MLP neurons of a small language model. Each row is named by its layer, matrix (up: input weights) and neuron, and shows model dimensions 192-287. Each number is 128 + 24 x the weight over its row's rms, rounded and kept within 0 to 255. Numbers have three digits each.
After each neuron's rows, "fires on" lists the tokens most often at its 100 highest values on Wikipedia text that the model never trained on.

L3.up485:093116104144151103090154138153114134076139136155141160105145094118072098156141121156104166175141107121135147099108132139113116161163133138179122135138199134159134172107108131134087111141118138156146132141160150144181151136109103163150159125129111080132136108069156112146153165077122129119
fires on: "0", " to", " pred", " after", " cos", " ter"

L7.up1721:150142142173143100129164151103157140151098142103169125139131123155150079159114152129103146139074148121162162127126115110157147136123117134097128130165195106140150103122138107114108127157135150127147129151138142130125153117088115118114158121182102110150147156125124123152135115119093154167
fires on: ",", " as", " called", " the", " and", "us"

L7.up1419:085164141152148122065132116133140143135146150132174140134113153131157102140135153099129174140129104097151119122105117161071104144125095193164127096103163126108126165139132151129119161145107135144135126135160116138118113112134114121169121120162105145133115110115130111097156192084141111116
fires on: " ", "ly", "ally", " /"

L7.up426:171097133139148097135110091155154124109153099081141124121112119161126120131129157173123197145099108090155137123097134133110135130167111118141130108138109118110098088145132102081090180119095191124108143114119102130172123162128144113132113106094096060167134153142111113162168159127108053134
fires on: " |", "aug", " that", " "

L7.up918:136108109167126142137165083137096120136108148126154140117110164175150097122141117094121100121117112115130136139148158123117152152156099179116105171133112131112142099115088098108109131146155141132118162100101102151115160151080116149129154057111122128167119083104123099106160140137149144131
fires on: " ", ")", "0", " |", " was", " were"

L7.up630:139160124152158131134152079138081138114127107104163106171101137158133107134086128146090147113093119136136128188142144153148083094128153096153137127093155132139111138106126089114112147167135158118108079127141145155137116205131107110151121101114102126134105122124122113132135151082146126164
fires on: " ", "3", "2", "1", "6"

L3.up1773:125137072140161109113090108129133096125081120113176109202118078144155120120094086121172117101131108117091121118146123109159136124151128111139142138097105103107131125107133118131114101122146112114111116135155108160106150092134151151123140153110142137106132141107117119162126110115064124123
fires on: ".\n\n", "1", ").", ";"

L7.up1654:146141109154173150096112131143095084104119147069135131164131143175133131163127109100126145150113117131124137154142150125119102116142151167136129175136148117098157166093110126123163177125162122104090158071094146156094142086116122171108128146135111109150153156154143104139143163146121133162
fires on: ",", "0", "ond", "umb"

L7.up1592:102143102119116107099120152153134114127173107103146102128123176156130085163120076170097107118141137110127110176121123100191123122120114139152103176144129116150093159118168154076100124135132157118128108129135080137168180113081148143089120108137120078148142120127167098159129135106130112106
fires on: ",", " South", "id"

L7.up520:146168135100112129141160158145112173117112168114115123149090123126145130159141100112089112116117103129133132111165118174097116125126118104094172149133171139177112152142150076120127147111112105107149174087112112127129093127106135168101064126084096123180123103147123110159167126122175160099
fires on: " year", " |", ":", ";", " however"

L7.up714:099131129165134153098118097113154115127165161125157168112093165142089117131130109115118097106117123129160121139152143126138124181139150112162159125111123113148128092107106060115063129155152142114137126121119115097101128132106158121159117105114110152168103103123116125152135151117134131178
fires on: ",", " "

L7.up1866:070113121139086143141172135174113114146101113110143132121135087137127091161156146163109112078151125122102140102100104136182120108157093119157163135088105104078117143112072121138132152096145134147076113056126120125119087117122135162139127139132139092097126123165143130146152127154136084158
fires on: " which", " and", " also", "ir", ",", "son"

L3.up1413:137118131131110132107116110121157148093137174173100143157098144118126168124138135127121153095128093144104120107071140121128093148113122110172143112120137138120158152102136153125090152153158128132129118082144152111131092102156117130082114117119138125146101155070156097142161141130109108157
fires on: " of", "0", " company", " band", " World"

L7.up1622:136138108117107112094130144165138089111148137130182105129100096120160109148139129092162128139138105126111137115108104113146158126137197093118141111142133162112135143118142135051095169153109163099124149127095132144125112142121104160153131117123123147118151120132110137097127150146123112124
fires on: ",", " in", " (", "(", " than"

L7.up2005:105128150147128120133149152134143114144139135123172111141129092144110086154123158116124138128138114078142140137110138116150128184158144108144137157128125113143155157117103138122194170142161121188132142098099107126133094094099130143121118099135150082138139113160150095119137142124082135179
fires on: " and", "),", ")", " which", " |", "4"

L3.up1917:149098107085147073132096132139158125118169167113114124126120135111113179182115132127144132150097124123150124073112112124150108151104123136133061127158098120118125161116142121129129150169149176192132088107118119153167116151121112151139096123152151099129129104124139100114159133162171161155
fires on: " from", " and", " for", " in", " |\n", " on"

L7.up199:168106160136147115131120164120120185088146159119148099151128119110131097139090140124137153110125124101149124148130070132151154115148102110101164091145119160113089156132135110138101175130083166141143133111065123157147129104098103149107104145135133112145146100108143104178116138164125152077
fires on: " of", "-", " ("

L3.up1129:168173104151174131122166137121120124095140152159082119170146109150173066161100170116127159118100132117144118139156107146155130132134113113139187141113125128106171150110148113110138132139169158107132114142091115154125171121117136123163167099107111121121157132131117130139117177123121175153
fires on: ",", "."

L3.up814:145158079125167143152127131142122116098137120109157124166165144171128093143108129140121169131105129104148138141150151129173126142111099131144122150120138106070154126143132113099104123153159131134131107125132093118150131074128125138157101129129087126106114144084124086133156109111124194133
fires on: ").", ".", "\".", "===", ";"

L7.up11:158140107162138125071169092139135107114164086111107141106098135098158121131112064123130140126126110068132164142145091145133126160107113152141139115146126107134162112105097095144148140130125138164130090141092094138145133146129132124163105115107103093145135127118154155129120139130130112134
fires on: " a", " an", " is", " and"

L3.up747:165108129156154091155130144141080136137147119142160159158104122149130123132112157120158171125138121133133111063164157156131127125103116144132115112145113116051180147099123146127115115131132117145148123112156118131124085113105107138110141081130115130134117169122175125082142177101127119164
fires on: " pe", " age", "5", "a", "ox"

L3.up401:141150139134147135094151182090123125117133130081172135162109118156119090176116158135146116158149133134124148127157126098137137096094151109173157119124140144116141142137164122137117109086108084083114165134132119127135120084090138151134093069093079098149133129123126154151184128123123132120
fires on: ":", "ers", " year", ",", "4", " century"

L3.up1907:124085123157128143163135128109178142159114146154125145131109114106098108140119141135129137103121139135107149112096121128095111163132138129133095174126144145126185179093152179077098119137156113109124134100170118134100130153103091152110121121145107141107119145154107126106146150136124107125
fires on: " of", ":", "emed"

L7.up272:131088158115159087120174146129176131102098093113101126120129153163158111110138109167144143129100133079143105162115100148155153116129117109159151155140131109126148131104110131083134134090135141168130126146111116101135140157140134148136138139153087121135173114130158133116139168124161129115
fires on: " and", " a", " M", "1", "9", " other"

L7.up1277:114123148122171153079168102128133113138129106116157166135137137123136134132130136161129192147096141134143123080131098115188119163148169156174141116134142136111134133124134108113122137175114123106135151127091101134136074132134127118198140116123114128157154108111159145122126132146158126135
fires on: " co", " and", "io", "/", "ic", ")"

L3.up369:108134094156145152092141181156161120100151099087123121115143111124138135120140122102122113137147112109142083130103131149122109126118117139161114141097137103121166114107144146128148129106161155107119093131091134095171137139135140102119149132154163096164170100095144139112127125108143133150
fires on: " as", " |\n", " Her", " to", " him", "\n"

L3.up1851:149106122104162102153087123121132154135153119085155137141148119138120153142099134140118147145087136155126127115157137148152153142125112089127120097132130126144134115163142133134150181135119138184127117129099091179170154104112113137110118129086082132144111121096108138146143129123145115092
fires on: " |", " of"

L3.up582:085161092147126161132159094168136121134064101130151085156149139162119125171063131153144109106119114103148132091104131155109112150117134135116136110152185086139196139157137158128079137140175119133104096117137089081121053109093134147119162090140085142104153171118129090147113168066192112172
fires on: "2", "3", "5", "arn"

L3.up1561:132146113135122098105137148112141135139159113102118145119169121134077151178129126182121117133128124177131086095157128164122146146111098116139138119140152156116102155149128112126138141115143165142108120119105090173124113163110131190157145081072119142097138131094131166091140143096132066152
fires on: ":", " of", "y", " over", " about"

L7.up1015:155172080107128140138165150144130142124145139134151130162125123167105120114098161117095111137130149148132116119120141118107193129122168138138119104087101167095121152100118073096131140081145142130099116086151119131070137146099131195108084099144112089180130112121138122123160138137108124150
fires on: ".", "'s", "9", "8", "up", "op"

L7.up1860:111130127150154127130139106124131134135115102076133125148101099089127153112096139115158128134072126104120118137085132109080147139142092134130174096134191140116121182130155121083118111127118145121093121106061116178113125189119144135152146160112147113159132124107108124125133169104139118165
fires on: ".", " as", " be", "s", " just", " in"

L7.up1598:136098166142138102121133181139149128166138116111112126163144078087146133140107174133126140159117122114116120161144156070137148140108101105144137176138101152133132087105101090158139206142101122119099149106120185165107162121082104145142087117141127108146137144132189127094134137102132091132
fires on: " |", ";", " of", "0"

L7.up1745:124126126163168134131117111145144138138157092111127122132088107093118137162098118112124146157083111098128132130139119135135112156100106078148144133095148185108097144136122097154150155150129144143107079172081153137133149118110145127165087080138084116173096121107121178126161104129134115116
fires on: ")", "0", " |", " term"

L3.up1088:142180108157148104110121128116099161133140149095134090132131125141139106171089113159108126168104125115128140136179137143154123109117091107194132054132146135113147144135168119114097141138147122142157120116127107137141121132115130158095086120092116127137142092111140156114123153104165122160
fires on: " of", " be", " have", " time", " provide", " for"

L3.up979:096179150162126101137137135102114153138110140161185101121127153103182083128117151113126135162111125101087092115129131133128128123123117110123133168157143094135140114117102130141127127063154126113118182103126167116161124150116130155113160057159149172134128133131151142157177144101134112149
fires on: "2", "9", "1"

L7.up163:090174121161131131107168128117136139129125108114119100120105113114117128129128177154131128114136117149129145131121078142104138132111114128146088133144108142144138133117136137124136146073146146139112160151150144156132127100152150169119115093180143116137134100130153104123135141154148143134
fires on: " |", ":", " |\n", ";", "1"

L3.up1286:110180100148131062119123122174146119113123147102136107098142164107121113160124169135092156139109122082145148140116136090154091134116081127174154160159129110155125171122101129137142130143215127103135163111145106097131103135144145141130140035173068128145131182128143130129147113154121148127
fires on: ",", ":", " or", " has", " as", "0"

L7.up1012:121116122103124155128142127160117101141112146147128105089099120109127117127130142170125131138105111052114068123119112076134139143096090174165162126120135089154143166107137135122143139084133163085158093139108106135133138113140093135153118104140106164120156111141153090120097131123124094145
fires on: " ", ")\n", "2", ")", "),"

L7.up1752:111149131168162113110154115136126141092171102128147117119097150127079133116126137124130134102153114107122174174130179145150118156118148114149147137141152101086134121100098111138132157112101142111108149106142109086139143125095088168170107096098141136153097110136110106144111154149133121147
fires on: ".", " of", " and", ",", "o"

L3.up289:115208090158143083128116139096105107096111132130137133134132144123116116120118093131076158135110106135100151119130129124087103090111105124129142130124135136140186164110155141143093127159170134112138174071149111098111108113135125140116140094131165141089112150105101121094116141144138065131
fires on: "3", "0", "2", ":", ".\n\n", "ated"

L3.up1555:111156111150137094121126148143131125110121118114146123155115164142128108125095176112137153141124113091137139132142121078139137116132126139153177103113144089128185167135158097120114124142131128123124151092180086151138165079112115138116109082120115121142153133106155153143178146111139134182
fires on: ".", ".\n\n", "-", ","

L7.up1323:139163124122134165138129133099092105116099090135148132118124141150153095157134167147170109140150131134127125089161092107184125113108091123112157143114130092119119125084136149108108123111171158122127134120086091117138130130111113107137118122156062156090116122134168138126152153117151111143
fires on: ","

L7.up1164:158103136165119122113120150186161127165144138129141152148149132127149091145100150103135132116135135110116123117117113098156145109142091112120147119162144113113138188143149108135102128116167152182145115099134144126128172087113100111131147111109098088126131135162172133164115160135149110154
fires on: " a", " and", " to", ","

L3.up1547:084100134103097128095188153111142119078097102137145137136123148139115093104141093132112141133133110136097153162091147128086119172133138121157129144137114136112142124147147139106123138101124126133152140068127095151158149118101110159132114099115150134137136142115102122094152147131134134101
fires on: " of", " in", " to", "ure", "le"

L7.up1276:154112122146096162112131127171143100134171110151091139134155150135146161098127156158058157142149145126112137093151114134118127156128107125121153130148132122116126188146162137152139139132148189145175155118127108120098144093143112126113092109142123087126095127131145090106109137144150125178
fires on: " and", ",", " was", " were", ".", " of"

L7.up246:144120124136180140138121137138131164137155134142147144149103095143145123133114087099113133116099098111142088112109148078128171173112133127148151125113171131113183141124127149089100158134093119092090086130129124143183077128117093098145106132077091117160130159080125104144109101123149143151
fires on: "9", "8", "0"

L3.up1657:125134129146101095094151145119145120124124132165134105109124135139107115145134125167072130126144124140117122164089132148153174159119078085138140155162127158155083148109117124112099164147128134127146125095121129118113141110153124191121158053105134104128155172124181139123172152131135132094
fires on: " of", " by", "-A", " two", " Two", " All"

L3.up1451:092140116101108134104166117141119130101099153167161103146148107117101115147140134162130120099102148119104144132159092134120126118145082127140130138100164098116129166099159083102135145165137153090149103134136117141162133137133123121138137114157078068115156118128146111148120157123164104148
fires on: " C", " after", " using"

L7.up764:140162155145099142141172136172111122112128167103133096116127131181127089130115120130119116116095103101112084142129128120120110207140111095160144146104173107085116161107116122159145098157115126106129112143144103135113143161143118105132111141146123113136155145126111105110103133145114115145
fires on: " ", " as", " such", "2"

L7.up1877:140115114144099154121110122142086140109157150081132154088136107154140121126101139134083101121132113129142142149116147131141130108145131099154133114116141122152133136131135117090111138116181113151143126136114105108114136117104112161128062086177087138112147082115113134147135137117115114164
fires on: "2", "1", " "

L7.up1245:111121174112114150092168139146109083128152082125123088125169128110110147119124098127115121136101101091094105148166117117109130131171166127148110169136134112086141094112111144122141157120104127082108133092146135150130146123108130162152131117118128129127123120080111098119114183121134092142
fires on: " |\n", "ing", "ir", " |", " ", "el"

L7.up491:130186119134132120111111165176164119128104117080184138175127143119151113162150102114145148113115103106134079095129097175084121152079103148105108118128124150113141148150108126102155148084149166123113096143149107143125169134122147144153098109148156125147141144159148122131144142150176149120
fires on: " |\n", "1", " p", " in", " c"

L7.up1375:118152165152104089117098097132140140095091123130150119117147137133164098122110155137128094087081128141104136111112085089098107119147097105157135184114127117152166138140096048120068115135146155113131089137134139152123099133129110127139127142142106170113119101159103155153147139089099123162
fires on: "1", "2", "in", "els", "ne"

L3.up1743:113153089154163108148108128126129110097113109124121129154122121168114085160080124146114131152129123128169137101143149140154155127122129115137137141129126124070173147132160123123101117132145131131128099112153092142134140094093114132118122082130106137137113170125105099132155122126133174124
fires on: ".\n\n", ".", ".\"\n\n", ")."

L3.up1229:127121141123181130141129087134168139106146122129139113129129130139143093093130073136137133107124136085122119157153084084095134143172121146158086130100127117109146125166167151127091152106092122125108161134116151103159118138123137121172139142164096130184139099147137114140163148106140113139
fires on: "9", "ologist", " home", "th", " record", " Rome"

L7.up1075:110138128114145092113121147145159155135174124112171163165132120098186140123092160132123160134108133065104072140102111113137089156106166153125153101117148140139126130157151118098174175152064146117153082104102143141161109170120135119150133133115141095168121148128115131119121133133179134120
fires on: "9", "0", "1", "7", "6", "\""

L7.up877:113141140097140150112149167112141163138099119133164163135141091092165131133129157122125113108076107130097101135104115090146156182121163150136168131117152105143090113089120111110124171123097158151127104100128122130137105134115168131163130108101142130143126089135127118082133121140116121153
fires on: "1", "0", "2"

L3.up514:140092144083114143073148112109162118107141160146090153118149143148113064116127108122125112121110103073101106180101095141105077143130143158135131129154135177135141156135133159112091143153113114175185143072093115120140162104128110129131123143140166130182134143132131120101130161118173152131
fires on: " of", " that", " name", " to", "-bu", " title"

L7.up119:150119186151141141084131077156128141128100133105136144165160152084134154129149158106150114130121107123107159123123133135126131154177129115144117121150170111096145160086120153142152184135090159101088117105135144103112083148124139144136130114163109101147147102145127121131188126151125138179
fires on: "0", "–", ",", "2", "1"

L3.up892:185149167140091141143116096107177149144134117170180117132095152101122114104160143152146107109086111126079117147128112160134129134143100089140139114144107073159122113164143104162137117117130113162153142124105111140140147106139098162150104144147127136158104110155146129135126146094106102133
fires on: "1", "2"

L3.up402:180162118123144175089147120094108116143181141154130128168104137158168128135130136127113109151135116129106098105126105135095146135117141120167141136146156107112134146077129128142067140088146132104130111130126146098150103128116111125122120113117127181147097132137147186107134157142139097120
fires on: "2", "3", " +", "az", " times", " Fat"

L7.up1117:158171111162145107104136127119120124109099117110124118142138135118116116131095146142110161169118125099088119107167170108115088166110106109128086108128116127042126125178169120109100170130139127105156144130109101119128087092101112141114151126156109102119127145144120128129169132159123138185
fires on: " that", ",", " of", "it", "."

L7.up1013:131155110123157132127195125100146120109142167140118113136092128158148127104080129132122171102160104124152138098129108085113122167142101094126139106089102117098114180086139079131126123136095135103170085147131108194132126118116104137127165143079114138137178137117141108121159134072129134146
fires on: " that", "2", " to", " as"

L7.up706:129132156117133130134175097178085151137130126123155101127149100156192136130146121152117098111127143096136139152150116143160086141132101160141088134126165180112119149105154098096138153141116121152145133110102144129147082130137175164120135150132105142113112158108149097100179162091114118086
fires on: " of", "T", "t", " at", " At"

L7.up822:134134137121145119119122094140120172105163120111139101119110141117132092162130152148112131145129125084134152115145116085149158142145152113155172098138119118127119148162127127149109178159173168134116136106125145133142139100080133150131109122097115127116122124095138139114136137112100126135
fires on: " |\n", ":", ",", " ", "\n", " ("

L7.up1620:127101172188131117133116152142126117134107120097158071152102118120140144130153137156118150143128124083125122094114121149093087118150110111137139111141129074120127116143115158146118135076181130121174143115100103129176129132105157142136104117129092151128135119110163122176120136101126123114
fires on: " ", "-", " a", ",", "),", " -"

L3.up1553:107159106109145129126128143126160105148153118131088156158152133149162093156058185145064148147151107122128136095110095099114141118126106160157130088098135128146154123108173124117098125180137107125124127139099085111132119099137126148127110120159056111134130156080112099136172124081087139140
fires on: " My", "H", "'s", "===", ").", "."

L3.up1824:154144149126106127144121104116103133150108150131126153131102112132104127109121147135153148149104124170104095144113102099091087120135076105138142148141117133093163132113179112131126121143119122163104078119095139167106112147125150145155132146147120155143118128117109151093154159074104144140
fires on: "1", "0", "ce", " data", " appearances", " to"

L3.up1059:171182152133122103181147123082096185090119159156162083090156124092187128144121126120133100153132101105123123136106096149166134127117128104142146129124128096126125119144136099175136136108075123111108151135163134149110112116156106137146130119204145106149095162121157137147153146140130085168
fires on: "1", " as", "\n\n"

L3.up266:139126096178093138134132122137129123129157121107131136122162099107111127123091141139149172149134129108130129140118130121152119140096091141167147107155121109061214170154138196106101154168185156115126174117140125112119119130117109151078132086179101134149123119118173148146145130137095144140
fires on: ":", "\n", ",", " billion", "'\n", " record"

L3.up452:082112085099101128136153073128116107128087092138123105143090139146161115152144150120157103136079107138158114121117145133170152126137172125165159121123167102105163108131143075093107094125099096125121097103081125135159115155132108133142173127099134151101191121104133114117130144125174161140
fires on: "2", "1", "4", "3", " ", "7"

L7.up759:126090160160094129101151096173160086162128098087157137107129104135107159131131126183135112129094110078166086155122130154120123129137159103116128137120136106060162104120128120104096118141141123137144143095139170128146152162138117170129155145142147151148133136129117146126140161069148098143
fires on: " ", " of", " other", "1", " –", "0"

L7.up1483:125084165153103157118130119157118137121135099072140166120117096136153119142138115185130134151069127121114082150117104126150127174133143106172176102153134066075152133124120118062127166130141116148137083121158155108117159115109123128132091119148083134125130091167148125091152144093119126186
fires on: " and", ",", " to", "′", " "

L7.up1288:125155158139108121132106144109143179087112125099107094151120124093121115116085167191093136150142122095174139105135108126127145081129115131133148103155098098063105076146153110153167115150159154122107158123104136137118133103128146107126086116131092132151146159107138128159116109128090126134
fires on: "1", ".", " (", ":", "==\n"

L7.up537:120151086137125168111151179121130145130099144099100095151146091151154078134150160136099115162149148094148093136138106150140164126097145166125131138148136131148136159086137105084149156119150140129139110095136134102091115100097141104122135096107143133140129108078139116089133154104165135122
fires on: " |", ":", " votes", "\n", "ed"

L7.up1423:091174104137138088133109129104139109110144090110130116126132102138144139149115152125097122130087134088127167164128109136116121191130116189126116095176147102139150099151136147096143129157141131135140093141117138123088057109134159094143125095112129113168083162116178142108112157117140145114
fires on: " of", "amp", " such"

L7.up1244:139194111113146136109118130137141163154091133088146103125147140117106109136085139107089108118130136124104123097091140135096140135095110131166121108116171121119183155120125089128142144147137129139124131106166109192109117104071154178119093141098153138125154097098091075135110145105115138125
fires on: " as", " As", ":", " only"

L7.up843:136114093163089155111143117159101107159161138107166153138114127090141130144106179127091087130141109113141102137150142144108173155122093141142137124122138135119132132046124117116101155115183118135124104114109125142100121132165098169101114100163149138171113128109147092130157175147154127172
fires on: "0", "8", "6", "ap", "9", "5"

L3.up1420:109164125111140103095117155130139126146129098096105100119128089122119110126152112136148117152078112101122105197086084147137142127153135161115166129144096155170124174147142156096118117135100138149126149104152137126116113093108128173100136088119175088169126179105150100100145155115165121108
fires on: " |", " of", ":"

L3.up116:120129082156097118104128157129140100152103139130112094169164114154118105173155132141143151120131138144148158124099155130093143151111128088129111154135129146114149163109116120137095087166157138126131105086168128094129142163144097198123148093109127095134136088098141090110150118065147132110
fires on: " two", " of", " Japanese", " House", " forty", "ani"

L7.up1890:127078132149147130134118149140162090085173097116102159104125139116144138159141168110123125141110069141141154110146131142138127174184158154122130129104145128140083178131153125109089145134131124117116174130104115102144137153114134132142138111112116124135111114120122112132153156147088082100
fires on: "0", " —", " ×", ",", " –"

L3.up293:118190090166169109094149158136129140095155150143131176143131149153113108124078163115089141132130119109121114130141115096138115132128109106140154133111107103119175167126141099133079148117157152123124148114120113151137150100086125133119129099101108132125131156066156140123146140113137130171
fires on: "|", ".\n\n", ".", "-", "\n"

L3.up533:103125098086127082118138095137113124137137151152151089138103124127096161152157137121077098124097126126128135154126129115181107106159110095119109131129164129127106135072140082103098152137140154123125094112131189072107126173117128131150154136117106131146128189135133138101122176098108166178
fires on: "0", " of", " Ben", "mb", " at"

L3.up124:132139093154143165142121131120118137102151155157079082149145132132145087156091118104134179131122109125166124100138144138130107123153114101146144145149101122064194130114158137128080139123161153117128122111123111112120110107122101131117116084150100148115131132122102120130151100127097166121
fires on: ".\n\n", ".\"\n\n", ".\n", "==", " |\n\n"

L3.up1268:091124118169155089141132071157130160128127150101108126137131130162172109108102115144133127106158140124108098151104125119114108138127097098165095085055145157114202124142110190074091133160150127114132139101158110091106155074112130148112123136150148157139132139136152129167136123085172117113
fires on: "2", " of", "achment"

L7.up1638:136161193184146148155111135130129114121137114131149138128084109159145100172107140157138093085145104123122117155122073142168155136127134100181103134112108052079155119131129166127112129159107138129141159140123112136184089136080152160109131123152082118132128105134149121156136128108116113172
fires on: ",", "\n", "),", "\","

L3.up1448:121140126137163115116154128084154158099193143196157140139128197156127093124133134134114177095125114155108148170140131123146171160086180094122112189141108103109119094161131114095058128134134134115162143104113073110100086125112125124149166135161122144132168105113094110107128145098156102103
fires on: " ", "0", "2", " Member"

L3.up530:154143130114156155146156141103129141098158124154083128134089174125148110175093107131140151139153116101102086116120133168127106125086129100145149151173098086089133146137165132087110124142129104135141136150161113104104124161123103143087138109161138123174115119130189116151104156101113142122
fires on: "2", "6", " times", "9", " football", "8"

L7.up2003:093071116170131103077163183134135087065121084167162082134109111132142123172134136120130115150095097092108093160140088077096121129174138146139098155121100135125163117132148131105120154150172123164115121139135127141118131111095132180123129105131153141071132115108146132127142170134154123142
fires on: " |", " ", "(", "he"

L3.up1757:116138111128144091127154138097161140119097121107146096189139129132153095132091146115116154139090101099108142139149084127145150145125095114140164121161140126112160112139104116161156109092103129104145101119119111155144135137122138132125144117126186099153135127090164160150156150163157065106
fires on: "8", "9", "7", "6", " business"

L7.up2037:144070156112166122072133171112143101100093151116100121130096145108147172148131139120126129140146100080134138140120123137131154116144140121131125102103106114089147145129156093141129154115138134109114149128107133122136133143105177126104113133080111123142110123147109056132181181141118079118
fires on: "0", " it", "now", ",", " as"

L7.up482:103085118145107120146130144147128118102121134097163154136103103154100140159119184083113132185118129126122123103098094131142127112127133131153102106158153098104119136128143148144127177139198143135138157135143121125132106125115142146135113107142100127117121113127142106140099130121181096147
fires on: ",", " as", " and", " ", "1"

L7.up626:103179104107112101131155139149117116125107129094133113100109100086136142122127145108121097145126127100142119111106144127144113155094138121147129097138139141117180115116160078126134142057124136150117089126161146142165140158117152154090175162130137138121179107124140118131116129149131154107
fires on: " under", " as", " called", " during", " from", ":"

L7.up1399:126118101158111118124127162179142135134159145117125097122114130123146182140114163128096113124144149130144120090138111137129157117087108095131122113113109077105131154151148119125155146140139163137130102107093145151130140120131126114162097135137175115119134166133154118131122159108131138122
fires on: " by", " from", " to", " as", " in", " fellow"

L7.up1322:166125118149126122122154093171148078147123086131165139162138101135107131144132157130153141150121136099120137154106119120167128160105139099166089128112149089096126119114149156133114147143166136127156119144130105110143109144130157137123167108160091123151142098117152126094179118147136114148
fires on: " and", ".", ",", " to"

L7.up715:110117148135134092097125142174074134133135098113166128166079112098145142136081188120132118134102141070121111165087103104118145099130111108136146081136180112119130160112162110086141128168169130115147160100149156176118146136124114143103160127111147087175118161125111124118160157114172075169
fires on: " as", " including", ".", " was", ":", "ly"

L7.up1608:111146101138167130134159115125120081142081116156133095150137139120184113123120093154078140134113112111132164113124109132140171110187091106098158137168133139085124123144127149158145123133133140111115097115149103151133150164116116106126170138132105109144163142111141114164130118109115086130
fires on: "9", "0", "8", "1", "5", " "